Weights of a small transformer language model: 3 heads of 64.
MLP neurons of a small language model. Each row is named by its layer, matrix (up: input weights; down: output weights) and neuron, and shows model dimensions 16-143. Each number is 500 + 40 x the weight over its row's rms, rounded and kept within 0 to 999. Numbers have three digits each.
After each neuron's rows is what it responds to, as a language model described it from the Wikipedia text at the highest values.

L9.up288:462475542554537510453466535525437433473497533458512547500518496522612555513519512471495529492505452532575428476457486458513482478555507506574460452486436561501508420519497593491488483474519551564461492468568533533460504522488471505526466437482519471496503520512417525490540537472505391553453508478474486554559493536481566568516571507507508470532478488481473501500442406489440472476472
L9.down288:486598496494471538427509476470551434548481449473443490538525486480497514460527469440477560511491546508420494496493562560498531522505562511513529508540517447525536518492523560472518511509469542530503432496534496505542501470469461443516490547497483493423527462396470505532525476490579498505550548494565479495426520539524479536498523488497484523553479478444514453459491432469536514401594
Mid-word name fragments

L9.up498:493511500436542522501542572411485473505511463572422494473482470526514537573497476496525477530513446480590503427519520504530459558534515513577442454429501474561511512537504512468479457551491435533467416537515531469438448479472448486553469529496472472510483552599425520484463527516441480555438479557489496516447511510452606503525528563498507489462493538507493518526548475523524489545486
L9.down498:448518532505554528451452511503508496524523503450452480416465484543511463481481472441437450517491540480444475485510535445550473412535460518441511583521467458469443552477464532446525546507499552488524505449518535453536530481402482493496479494504547435523531548396562553466528534441536516490556479525624521461526558522510522511488487534458515548514427423478608507487447525529466547518547
Word fragments and clause joints

L4.up307:437521593427549440481536477547490532538462532526524491407483540544501505443517490463478543504537527526537465461458572451527490563526502538499472437481524471540427510534509500519520495472507543527557475516463488487458498496567508493495451485421484542484519435469549597460501510497498505476567554458447490551521540574521585503483534463561573585553518461537481519606492412505454494428553
L4.down307:507543515587518492556531572516510408534484529529425452517489470490538476458526531462467557520394483514477532509523473480523467543490501512536482470539488507476450484552510533549440486491553563516474424528468518507502435496455503554514541463495424478440539562449464500522513454516484473516497550509487481587536480515481461464522530552476454517512490483457536533565489487476401569529503
Short pieces after openers

L12.up610:529518579483483496463584483490470515525503528455549489505494530444497479509524493449496460558498515524524520458472514531470459501410523524554508448528520489550449498556544485471481525480569427546445510501466520531454472473527417496449531471526505409605550465484503464433442547445379479520536518550475546430533491457527505466485479478501489481487505515532505537480537487463458513523504
L12.down610:547497440546511515497572425508509513500553519423521542458490470455467528514516524496477483488525546566544541475522503427461505481545513455582504568491486448437401537468459491495450519470499539461588533500479479495525540500564480487472549486513527523456583510534494521558486465525526506476546387533517461502480571486453486490503487518458476443566400535539480467463465453463476573521457
Word-initial split "d"

L9.up343:499517495490466559517467506509522494471462567482527472498538454502484517484542493519459523504532468482515523539492590443441452510504547425577514391524568543458453413489504462494559461522489629485545537475523439423592512491535533455510502519521516500573477515527517511515524434446524552507513448474491497475508496527459527524540571521495470466458555534430481494529560511522450549534559
L9.down343:498477451487555499470500509473496464539536480533552527515471506475467523522535556520504453559476520513507505442503456425544456565561552590488460433421503453465546485512518524544585515444554434487486448520513458511500561505541459468504455544500527539411578524488569484455531511552525423536455486481412501548525517455529561512551516475473530441500453498522506531595526437464504517523466
Mid-word subword completions

L4.up182:558507457470556579453462490483430505537500564551511426496471457474473513563559490466496578434515508482512505453553517538475508466430548453491511520492496513485440482529549492517471480422428532483505493541424563477458540493467479520472568551565514508564497512570495521496512517551603483528498457506490592505430494497460485466515531529483530518483524533402516501436536543417474484468466
L4.down182:487521487502526540432500487439496525541483529456491498485466593459551526465500512531425426443542480489468466520535497465557441472511525503473468500513448476530480501462485500478537450516535480478504413466479465530476485468554499471444513471411566541545517505555528458484492482554486492595464467521471530486478492469508536467542472436507496503472520460532531446510423484532508556515516
Plural noun-final subwords

L4.up691:464486533531495531474508453529452532459479507463538480517495518474562436494446541568516503522474523473465407503453502477502435505485422514518484578483506564479398469499474412481543401508560520502478518488494438548522547441545452465475473502536548485520573521543407532516547512442538479490464521516467519517532465569477493532415485473562544482514476482517537444457472442482464491518517
L4.down691:519540555480400585487521572489544456484474494509565504483516548480526531473498479525498459504526489573482511479467455515455530513522514452455501485460489459508540473419511506538525498526505497432500420466490532508578475481498519496513498490520482493522589457513489479494537501466505480558464508562580487521480542497465533489549457546522551568459469426547463472522537494482442406534611
Word-opening subword pieces

L12.up579:485501480491427433478480540453546451558582504414533527512501429511517431526509539508472522479512515570463534468547569484533512444480482532487502487509408560390453552525519558476524477530395566505506539509492486454488549506532483470439552465526434418578494490494426511484516513507508494401529504485557510502534618458509511515557494532479527481496510473585442547479479469526469464537476
L12.down579:507514523545474537455474519438530524508442467534560512452487503536552464479575437478512542449477473457559496524495522469494455496588577471508490524474520520455516526523490520479486438516560475489543457548526590450511422465487486482484535548469574468492594527489551512479499481458463465519501470557482501535492511521482455597445461495501455473477490532543483503528527503527461538494504
Abstract head-noun endings